{
  "n_layer": 9,
  "d_model": 448,
  "n_head": 7,
  "n_kv_head": 7,
  "head_dim": 64,
  "d_mlp": 448,
  "vocab_size": 2929,
  "activation": "swiglu",
  "norm": "rmsnorm",
  "norm_place": "pre",
  "norm_eps": 1e-05,
  "positions": "rope",
  "rope_base": 500000.0,
  "rope_fraction": 0.25,
  "qk_norm": false,
  "attn_scale": 0.125,
  "bias": "all",
  "tie_embeddings": false,
  "parallel_block": false,
  "init": "normal",
  "init_std_qkv": 0.0218,
  "init_std_o": 0.0218,
  "init_std_up": 0.0218,
  "init_std_down": 0.0,
  "optimizer": "ademamix",
  "lr": 0.000236,
  "beta1": 0.9,
  "weight_decay": 0.55,
  "lr_head": 0.00786,
  "grad_clip": 1.0,
  "warmup_steps": 233,
  "schedule": "wsd",
  "decay_fraction": 1.0,
  "decay_shape": "linear",
  "final_lr_fraction": 0.1,
  "batch_tokens": 32768,
  "seq_len": 1024,
  "doc_mask": true,
  "train_tokens": 236300000,
  "steps": 7212,
  "dataset": "wikipedia_en"
}
MLP neurons of a small language model. Each row is named by its layer, matrix (gate and up: input weights) and neuron, and shows model dimensions 378-441. Each number is 50 + 12 x the weight over its row's rms, rounded and kept within 0 to 99. A neuron's up and down rows have the sign that makes its largest values positive.
A block is one neuron, or neurons of one layer that tend to fire together. After each block is what it responds to, as a language model described it from the Wikipedia text at the highest values.

L5.gate25:50 52 46 47 65 37 46 52 63 60 34 45 45 58 20 38 54 56 49 40 42 72 39 39 44 72 53 68 39 43 60 61 49 60 53 45 54 36 46 45 34 41 45 40 90 45 38 54 56 55 50 39 70 41 57 71 69 41 60 59 65 45 47 63
L5.up25:59 55 44 64 64 55 55 46 45 39 35 40 43 57 61 64 46 42 37 61 43 50 44 41 56 77 30 65 45 39 46 58 38 54 38 66 29 32 61 31 57 68 49 51 55 59 44 48 34 49 48 44 53 61 48 83 53 44 58 31 49 44 61 53
L5.gate75:55 67 29 64 58 60 56 51 45 38 42 58 80 37 35 49 63 39 53 37 60 45 43 35 49 72 51 43 75 67 45 40 61 43 43 53 60 50 45 42 43 19 37 52 69 34 54 67 43 49 51 39 50 57 54 68 53 32 54 66 70 58 33 61
L5.up75:65 47 35 72 41 50 65 56 66 23 43 38 32 42 36 42 56 40 30 41 61 47 43 29 62 63 61 66 58 44 35 56 85 50 48 40 27 36 28 66 53 48 55 45 68 44 46 37 46 60 63 46 42 45 25 64 38 44 47 72 52 51 48 55
L5.gate209:62 39 37 34 64 40 69 59 34 49 45 53 51 59 39 69 49 49 45 56 57 49 56 46 43 61 37 47 44 52 42 55 37 53 49 56 43 59 38 32 29 65 37 20 66 73 34 52 42 25 79 38 42 56 72 68 61 31 39 22 43 72 63 37
L5.up209:56 56 43 58 44 53 59 58 43 67 56 31 46 51 45 78 54 51 43 51 40 43 64 43 42 43 37 23 54 64 39 65 45 58 55 45 61 52 56 37 71 59 35 38 60 25 34 41 36 47 66 25 53 36 51 42 64 27 49 30 76 57 56 48
L5.gate238:58 61 52 57 59 46 80 53 53 40 54 63 50 58 65 56 55 73 63 45 61 56 34 50 60 45 44 66 46 52 74 59 46 50 49 54 66 45 52 45 53 44 35 41 48 65 34 50 50 60 32 45 41 54 42 40 68 30 36 67 55 55 38 41
L5.up238:63 48 26 63 47 50 59 55 37 56 68 48 52 30 49 67 49 62 44 33 33 43 58 49 68 42 51 51 60 55 29 46 44 36 64 37 45 27 53 38 38 48 36 47 69 37 45 56 34 39 54 44 58 51 46 70 49 52 47 32 52 49 61 49
L5.gate267:37 49 41 38 61 51 56 58 44 50 48 46 61 47 40 50 41 68 45 49 54 54 43 42 28 67 72 46 75 54 49 49 44 31 47 43 61 37 32 38 47 51 48 64 49 69 37 37 52 44 78 48 35 58 50 37 58 48 63 69 43 41 59 43
L5.up267:37 47 38 39 66 52 38 60 47 54 47 49 74 57 55 36 46 71 51 45 50 58 43 62 36 58 38 57 64 74 42 46 53 55 63 48 69 59 47 48 65 25 36 44 51 42 30 31 33 56 45 39 44 44 55 62 54 24 45 55 54 51 46 31
L5.gate281:61 58 36 34 54 63 57 60 45 40 61 81 39 53 57 53 43 62 55 36 56 51 36 53 28 71 32 57 38 66 41 50 56 26 63 36 31 48 34 39 64 25 38 71 47 44 33 24 53 46 41 45 67 64 54 65 40 24 69 56 74 43 38 63
L5.up281:44 43 50 34 50 57 49 40 38 59 40 51 62 39 50 55 72 37 49 46 64 70 55 59 73 54 37 51 38 45 40 55 74 43 50 30 42 40 43 21 44 33 37 66 41 25 48 20 66 34 60 54 72 67 46 66 64 46 53 51 59 47 40 52
L5.gate341:28 56 39 36 59 42 43 71 35 53 56 51 70 52 63 40 51 58 73 46 49 63 30 28 48 68 38 33 54 62 55 64 57 64 39 62 59 63 46 48 59 36 56 60 43 63 53 79 38 29 64 34 53 57 49 49 48 44 53 74 68 55 47 57
L5.up341:48 41 59 33 52 68 42 53 48 36 49 60 64 50 37 62 49 64 56 32 40 43 38 43 30 52 52 44 44 63 28 41 66 61 47 53 72 48 54 51 50 28 53 47 64 70 61 52 23 49 47 22 45 69 71 59 62 31 60 65 78 39 75 51
L5.gate370:46 46 59 50 27 39 44 29 57 43 60 64 55 53 42 73 40 47 64 40 78 40 36 59 43 82 44 77 72 47 43 37 57 30 48 44 55 49 45 36 41 34 33 55 44 75 56 45 46 56 70 46 40 46 51 62 39 52 61 60 58 55 42 44
L5.up370:65 52 33 35 48 52 46 35 49 19 54 61 58 44 40 57 67 43 49 44 76 51 34 21 57 62 64 52 52 46 46 43 46 60 47 26 55 39 35 52 41 43 47 46 71 72 60 44 51 39 58 49 65 59 65 47 48 56 34 67 58 55 34 52
Responds to: Word pieces of words split into several tokens, either the opening piece (organ, m, n) or the closing suffix (ations, ters, ices), most often in biology and science text, as in organ-ic, m-ice, limit-ations.

L4.gate28:61 51 52 75 60 42 39 47 53 52 39 70 49 39 59 46 66 25 40 59 48 44 54 56 48 59 39 53 36 65 56 39 52 73 63 54 67 49 40 38 45 42 54 28 41 38 38 58 51 62 43 72 55 41 72 31 38 53 56 57 41 39 67 48
L4.up28:56 26 29 52 61 49 48 43 34 53 34 34 57 57 58 35 39 64 48 55 37 47 41 61 13 45 38 63 64 78 60 51 41 58 29 55 61 48 62 45 39 48 50 49 54 55 50 66 70 50 45 52 49 53 56 61 50 34 68 37 43 58 55 47
L4.gate118:51 18 32 49 52 67 48 61 43 46 64 54 39 57 49 58 52 64 72 71 50 58 59 49 55 54 58 67 63 41 53 47 55 44 48 58 46 34 15 64 58 37 52 49 63 66 41 30 49 50 58 44 47 46 54 68 61 37 47 40 66 35 45 24
L4.up118:65 53 34 55 37 57 48 53 37 65 55 52 48 48 48 34 50 34 21 56 29 54 50 48 59 61 52 69 57 48 56 27 51 50 48 79 57 37 39 51 63 49 53 43 68 56 43 32 59 57 67 51 58 48 81 50 52 45 53 30 46 48 28 30
L4.gate167:40 36 21 36 50 34 68 36 44 62 49 55 46 70 65 67 63 55 45 44 61 46 43 43 43 59 48 54 75 76 43 50 39 66 35 38 62 43 52 41 37 42 51 47 55 52 46 38 71 60 56 37 57 52 58 52 57 43 58 48 42 54 53 43
L4.up167:64 68 32 57 55 48 75 38 54 71 32 48 39 34 41 51 49 43 56 42 37 53 27 25 31 54 49 41 59 36 43 33 36 49 41 48 61 29 58 38 45 40 35 26 60 38 61 49 33 52 47 44 73 40 55 46 70 43 30 21 50 53 42 55
L4.gate180:75 33 40 46 49 51 50 68 57 77 50 50 40 55 52 44 36 50 54 50 50 27 33 46 53 48 34 35 35 49 41 60 55 58 46 48 48 55 42 31 43 49 40 63 61 42 48 48 39 59 66 53 51 41 68 75 54 38 43 47 48 52 36 49
L4.up180:54 37 39 52 51 48 54 52 55 61 36 37 64 41 50 37 46 43 67 75 34 37 50 39 38 33 32 23 50 60 42 63 37 57 42 67 42 42 49 44 64 43 60 45 52 35 44 60 52 49 51 61 48 55 72 56 46 51 68 40 41 39 30 63
L4.gate281:52 62 47 44 49 39 26 46 46 34 41 59 58 25 59 46 43 53 52 38 55 48 44 43 51 68 46 47 51 56 48 52 56 66 51 53 34 47 26 55 57 22 65 49 55 39 59 48 65 53 59 45 62 44 69 37 50 38 56 60 66 49 60 38
L4.up281:71 53 53 81 31 60 49 39 52 48 56 49 44 48 60 52 54 24 57 70 49 48 68 55 45 42 54 68 59 79 45 42 63 46 33 44 59 53 43 48 59 51 72 57 51 47 44 56 59 41 56 49 36 57 47 56 56 61 43 70 43 52 45 78
L4.gate347:37 61 34 70 38 41 39 53 42 44 43 39 50 65 62 54 43 44 58 29 60 56 51 48 42 66 55 47 45 62 46 45 46 56 32 42 71 42 57 44 59 43 70 55 53 42 46 47 48 67 62 49 55 49 33 73 46 53 42 75 52 50 55 51
L4.up347:41 69 37 65 54 38 20 20 47 36 24 75 57 32 53 52 59 39 60 17 58 53 63 54 43 63 56 50 58 64 40 70 46 43 22 53 79 52 56 42 42 30 65 46 47 59 35 48 41 75 29 41 43 53 57 48 63 35 44 61 46 53 55 32
L4.gate371:36 52 26 52 39 32 49 53 42 72 33 28 28 40 34 35 43 29 36 52 34 74 44 57 25 51 36 51 49 62 53 41 34 29 56 46 60 34 52 54 46 42 57 65 43 32 44 45 42 52 33 39 39 46 55 66 27 58 61 49 47 47 59 41
L4.up371:57 56 52 43 47 46 37 47 38 54 38 47 42 49 40 46 54 25 54 48 26 43 35 60 36 44 56 18 68 80 38 38 55 53 65 64 49 58 61 49 37 22 78 29 26 34 69 40 35 64 32 28 49 39 63 59 46 65 34 61 33 52 58 71
L4.gate436:44 59 34 52 26 68 63 47 40 43 52 61 45 70 47 42 31 42 50 32 52 40 45 55 34 47 60 61 64 53 42 43 59 48 42 46 41 54 38 39 62 43 56 55 49 54 63 58 42 53 58 16 43 55 59 63 70 37 51 58 48 40 69 61
L4.up436:36 47 51 63 14 56 43 53 63 71 55 64 55 55 59 48 36 41 38 48 44 33 57 56 49 31 54 61 51 59 54 50 41 60 76 70 27 52 50 71 61 55 51 57 43 46 50 69 51 74 43 63 50 57 59 45 48 58 60 46 33 54 48 52
Responds to: Opening or middle pieces of words split into several tokens, where the rest of the word is predictable, e.g. trans(fer), d·iam(eter), d·ol(phins), am(ount).

L6.gate176:56 45 69 46 25 36 43 56 53 53 35 53 60 49 53 70 35 37 67 59 66 40 58 34 43 45 24 36 52 69 37 55 60 40 51 46 43 52 43 62 67 56 35 75 49 66 64 59 46 29 44 49 66 43 58 56 39 56 57 65 59 50 42 53
L6.up176:69 31 49 40 33 67 36 54 68 62 60 49 41 49 42 52 35 28 49 69 73 39 47 62 31 27 37 43 43 35 44 36 73 46 57 59 30 39 49 53 60 56 51 81 46 49 57 59 48 39 45 50 72 62 56 28 44 34 55 73 53 56 51 49
Responds to: Opening == or === marks of wiki section headings after a blank line (=== Warren ===, == History ==), plus line breaks and the "by" in infobox "Preceded by"/"Succeeded by".

L6.gate279:64 64 22 24 32 19 59 53 43 23 46 55 57 29 79 64 44 44 42 30 57 43 46 33 67 63 64 39 48 45 30 66 59 72 59 50 43 42 48 46 34 33 51 52 49 52 37 39 53 65 54 50 38 34 69 62 58 47 46 47 55 62 40 53
L6.up279:59 61 50 33 38 39 59 43 45 50 58 41 41 54 68 57 44 52 46 39 54 67 38 48 40 61 47 52 55 45 61 63 60 51 27 59 43 54 39 25 61 33 36 42 54 47 59 42 52 33 59 33 43 56 50 62 40 49 40 48 78 51 49 28
Responds to: Short non-final pieces of words split into many tokens, e.g. Connectic-ut, endothelial c-ells, political pr-ivileges, Hermene-ut-ics, often right after an -al/-ic adjective.

L4.gate9:52 60 40 49 47 57 37 51 54 43 49 67 65 41 74 26 45 40 61 41 45 55 33 53 71 33 59 58 44 50 48 60 40 70 61 38 65 42 41 75 23 40 43 54 44 49 43 41 58 42 31 55 61 37 64 24 59 42 52 66 55 55 50 68
L4.up9:48 40 66 63 35 27 08 80 40 69 64 32 54 45 53 72 46 72 69 60 47 38 52 45 66 66 37 64 33 24 55 41 31 56 50 44 64 46 47 55 53 60 43 55 47 43 43 52 50 44 67 38 58 41 69 45 61 60 60 39 70 45 42 39
L4.gate80:18 37 54 51 55 24 36 42 63 51 60 54 58 47 34 60 43 79 72 49 56 66 42 36 46 52 45 41 45 59 60 72 46 25 58 58 73 50 44 83 43 60 54 41 54 60 28 54 69 56 36 57 55 60 40 61 66 40 42 42 75 41 51 40
L4.up80:57 48 55 64 58 51 44 58 51 19 38 57 56 38 69 63 68 53 58 36 55 39 49 62 54 36 67 42 61 37 40 38 38 35 56 36 74 52 63 63 71 56 68 50 70 49 37 35 29 47 40 44 48 50 34 42 49 50 73 43 50 44 22 61
L4.gate126:47 33 42 51 34 33 47 69 32 44 38 58 48 23 63 42 39 65 44 63 68 40 59 32 42 59 52 39 57 49 69 50 45 50 51 55 59 41 39 53 67 54 36 41 38 45 46 56 61 43 79 55 42 29 46 63 34 40 47 59 48 38 52 32
L4.up126:52 48 51 54 57 60 41 70 61 36 67 52 51 58 55 53 47 32 66 45 32 19 58 47 52 34 61 36 49 39 67 48 55 57 58 72 33 62 52 68 61 64 41 57 44 59 54 53 58 35 52 46 51 56 33 41 44 62 30 68 35 67 59 35
L4.gate136:39 38 38 36 47 52 42 77 51 63 48 66 62 46 51 52 35 35 83 53 70 65 44 48 47 55 34 32 54 42 35 68 31 54 59 35 41 34 35 41 45 39 61 37 41 48 69 57 41 35 60 44 54 50 35 39 21 29 56 45 58 38 50 43
L4.up136:36 43 57 55 38 43 51 35 46 53 48 58 36 40 53 51 49 48 44 47 54 47 45 51 38 70 32 57 55 37 53 82 47 41 42 50 43 35 36 50 31 56 82 53 49 53 72 53 48 42 37 50 52 86 42 64 22 57 66 40 55 67 47 38
L4.gate222:22 61 57 50 54 47 42 62 39 53 58 48 51 56 30 67 54 46 49 48 78 65 58 57 36 61 54 59 51 55 50 73 24 28 50 68 55 52 62 66 53 61 24 41 46 68 49 45 63 45 38 49 40 43 40 50 48 40 51 46 59 35 41 55
L4.up222:32 43 48 40 52 61 56 45 55 41 57 51 65 42 48 92 46 52 47 48 53 41 54 67 40 57 61 37 37 43 36 47 49 52 31 44 42 65 54 70 52 69 40 28 46 57 75 47 78 47 37 49 45 61 38 48 39 42 58 46 64 53 24 40
L4.gate316:51 28 61 20 59 34 58 71 56 51 57 54 55 49 23 63 43 65 63 53 61 42 44 74 54 43 62 44 47 39 64 52 45 45 41 60 60 36 40 46 46 60 36 44 49 61 55 60 55 40 32 72 51 43 48 50 49 30 49 61 48 42 42 49
L4.up316:45 35 66 38 54 38 35 45 63 44 47 59 62 59 36 42 49 46 59 47 58 34 57 57 44 36 34 36 51 49 49 50 61 37 46 66 39 53 33 39 39 40 61 37 41 67 46 59 64 53 43 42 53 66 41 62 60 51 52 51 43 42 41 61
L4.gate391:56 53 38 57 45 73 29 37 41 41 51 33 62 54 59 49 44 55 49 54 36 52 71 56 62 25 52 52 56 46 47 48 59 43 44 62 62 43 63 60 30 65 56 64 49 66 78 41 61 42 40 43 40 48 22 42 51 71 65 53 55 41 51 34
L4.up391:33 39 50 33 53 46 51 55 38 52 47 88 56 36 47 50 50 66 76 41 42 57 55 59 67 40 50 76 56 44 51 72 49 54 52 53 51 50 40 62 50 31 38 44 64 46 52 38 65 50 45 49 58 36 50 47 56 32 55 59 54 51 57 61
L4.gate423:47 28 64 57 58 34 35 65 51 21 46 66 43 53 48 55 41 46 61 30 29 45 64 48 38 69 60 62 54 70 61 48 41 61 58 44 52 39 46 48 75 68 54 44 65 68 47 48 48 32 58 56 42 46 49 50 48 58 62 36 50 40 39 33
L4.up423:52 37 60 49 43 61 28 59 45 27 40 69 68 53 50 56 30 47 57 45 31 43 45 59 48 31 48 39 53 52 40 42 56 56 57 43 46 54 55 54 70 59 52 55 68 65 59 29 65 56 53 65 42 35 56 54 71 55 50 37 38 65 32 52
Responds to: Tokens in structured Wikipedia text such as infoboxes, results tables and discographies: "by" in "Preceded by", opening quotes before song or episode titles, cell pipes, and mid-name word pieces.

L4.gate2:55 67 43 40 48 38 53 27 57 53 44 51 55 48 56 37 56 30 41 56 50 29 45 27 48 51 67 46 42 57 53 52 48 63 63 57 51 45 19 55 32 56 66 49 52 41 83 51 53 50 64 46 48 50 47 62 46 43 82 57 43 47 55 71
L4.up2:29 52 41 46 34 52 45 40 42 62 32 61 55 44 41 43 44 65 97 51 54 49 51 31 34 56 81 55 65 61 41 35 53 63 40 50 63 46 43 44 44 19 45 40 63 34 54 34 75 59 53 54 78 36 53 47 61 44 58 38 48 48 33 56
L4.gate39:55 47 31 59 36 38 54 58 43 45 48 49 61 43 49 39 43 27 52 55 65 48 33 58 29 47 57 43 66 65 49 66 49 60 42 51 59 45 50 43 30 29 48 50 54 38 53 52 39 51 40 37 49 20 74 55 33 42 47 58 74 53 44 61
L4.up39:41 57 20 45 38 50 33 44 39 54 55 47 61 20 38 55 64 59 43 61 58 39 43 44 25 62 83 46 59 63 53 61 52 66 34 44 55 64 69 68 44 47 58 50 40 62 46 48 43 55 35 37 47 47 59 51 53 51 60 45 70 60 49 29
L4.gate141:59 42 41 80 48 42 53 54 28 48 30 63 53 49 47 49 45 35 35 41 57 55 51 30 54 75 71 40 63 57 54 49 55 47 55 35 75 38 25 40 46 28 53 51 68 53 51 38 42 46 54 21 56 59 45 76 45 44 76 40 52 40 42 41
L4.up141:60 43 51 55 53 46 43 57 38 54 49 62 39 65 32 45 50 65 55 37 49 37 73 36 60 49 54 50 46 39 46 46 63 54 53 38 65 42 54 48 77 44 52 45 44 50 44 52 22 57 57 45 40 60 28 71 45 74 62 46 36 39 38 47
L4.gate161:52 42 45 47 51 49 39 67 51 37 49 57 44 42 53 60 51 45 54 38 52 46 31 57 45 70 53 54 59 55 49 56 30 41 55 52 53 47 48 33 81 58 33 49 63 61 70 56 59 42 53 39 38 42 43 62 47 44 44 40 67 42 59 55
L4.up161:45 60 49 49 51 42 53 62 55 52 53 33 45 71 56 52 50 60 63 31 51 44 40 58 46 52 38 42 57 54 46 54 62 54 43 38 50 62 45 47 57 66 35 35 45 42 39 73 50 25 48 33 52 28 46 37 53 53 54 34 61 48 71 39
L4.gate246:58 42 29 41 47 61 44 29 52 37 58 40 62 52 58 63 50 37 47 36 39 39 45 51 68 46 45 34 53 52 46 51 41 66 28 45 49 32 48 29 35 45 42 57 55 58 37 47 47 44 65 53 45 45 61 58 62 62 60 49 47 42 52 51
L4.up246:50 48 37 41 62 66 61 40 55 38 45 50 62 38 55 62 53 37 39 40 27 33 27 67 60 42 36 54 57 70 38 36 47 57 50 45 69 46 50 29 30 34 40 56 40 70 49 27 38 59 37 36 51 41 64 51 59 41 60 46 52 41 67 46
L4.gate296:31 55 59 51 34 53 58 53 54 62 63 36 61 40 59 54 65 57 46 54 85 45 53 55 60 50 61 66 83 61 63 54 38 62 72 58 50 54 43 24 40 52 47 73 58 52 58 70 66 29 66 43 54 36 76 52 69 38 32 70 62 53 44 39
L4.up296:38 46 54 72 44 43 54 35 67 44 55 67 40 55 37 44 34 19 57 36 50 51 53 51 58 54 61 40 44 68 45 63 48 53 70 25 64 39 51 57 25 58 49 52 42 41 36 61 39 31 46 46 80 72 54 41 43 31 30 77 52 43 37 50
L4.gate338:53 52 49 54 28 31 42 74 44 56 42 45 63 52 46 61 31 50 69 61 71 46 54 58 47 55 47 31 51 54 48 48 45 43 66 61 62 35 37 54 44 44 34 39 47 44 36 51 61 41 59 54 43 37 70 60 63 33 26 78 83 54 70 39
L4.up338:35 51 48 37 46 30 54 32 37 66 39 28 50 56 38 59 67 32 56 29 53 28 35 51 40 57 53 56 53 43 57 43 51 69 52 50 59 35 45 46 38 50 40 63 66 50 68 33 68 56 58 51 59 40 56 54 45 47 53 40 50 46 51 37
L4.gate416:52 45 42 56 27 37 44 57 48 40 68 55 51 40 50 34 49 53 59 47 47 48 29 45 32 34 32 47 50 51 51 47 53 66 33 45 56 42 42 49 56 38 65 63 68 57 65 64 55 53 44 51 36 39 62 64 61 64 57 73 49 48 37 44
L4.up416:34 60 42 59 51 53 32 33 18 53 46 47 39 44 58 40 48 47 42 54 67 58 31 45 58 46 53 47 72 55 55 56 51 49 52 37 36 46 41 42 40 27 44 70 39 71 46 39 46 45 46 41 55 57 76 43 43 49 67 46 50 64 38 37
Responds to: Short opening pieces of a longer word that the next token completes, such as v in van/via, inv in inversely, st in stages, across varied technical and list text.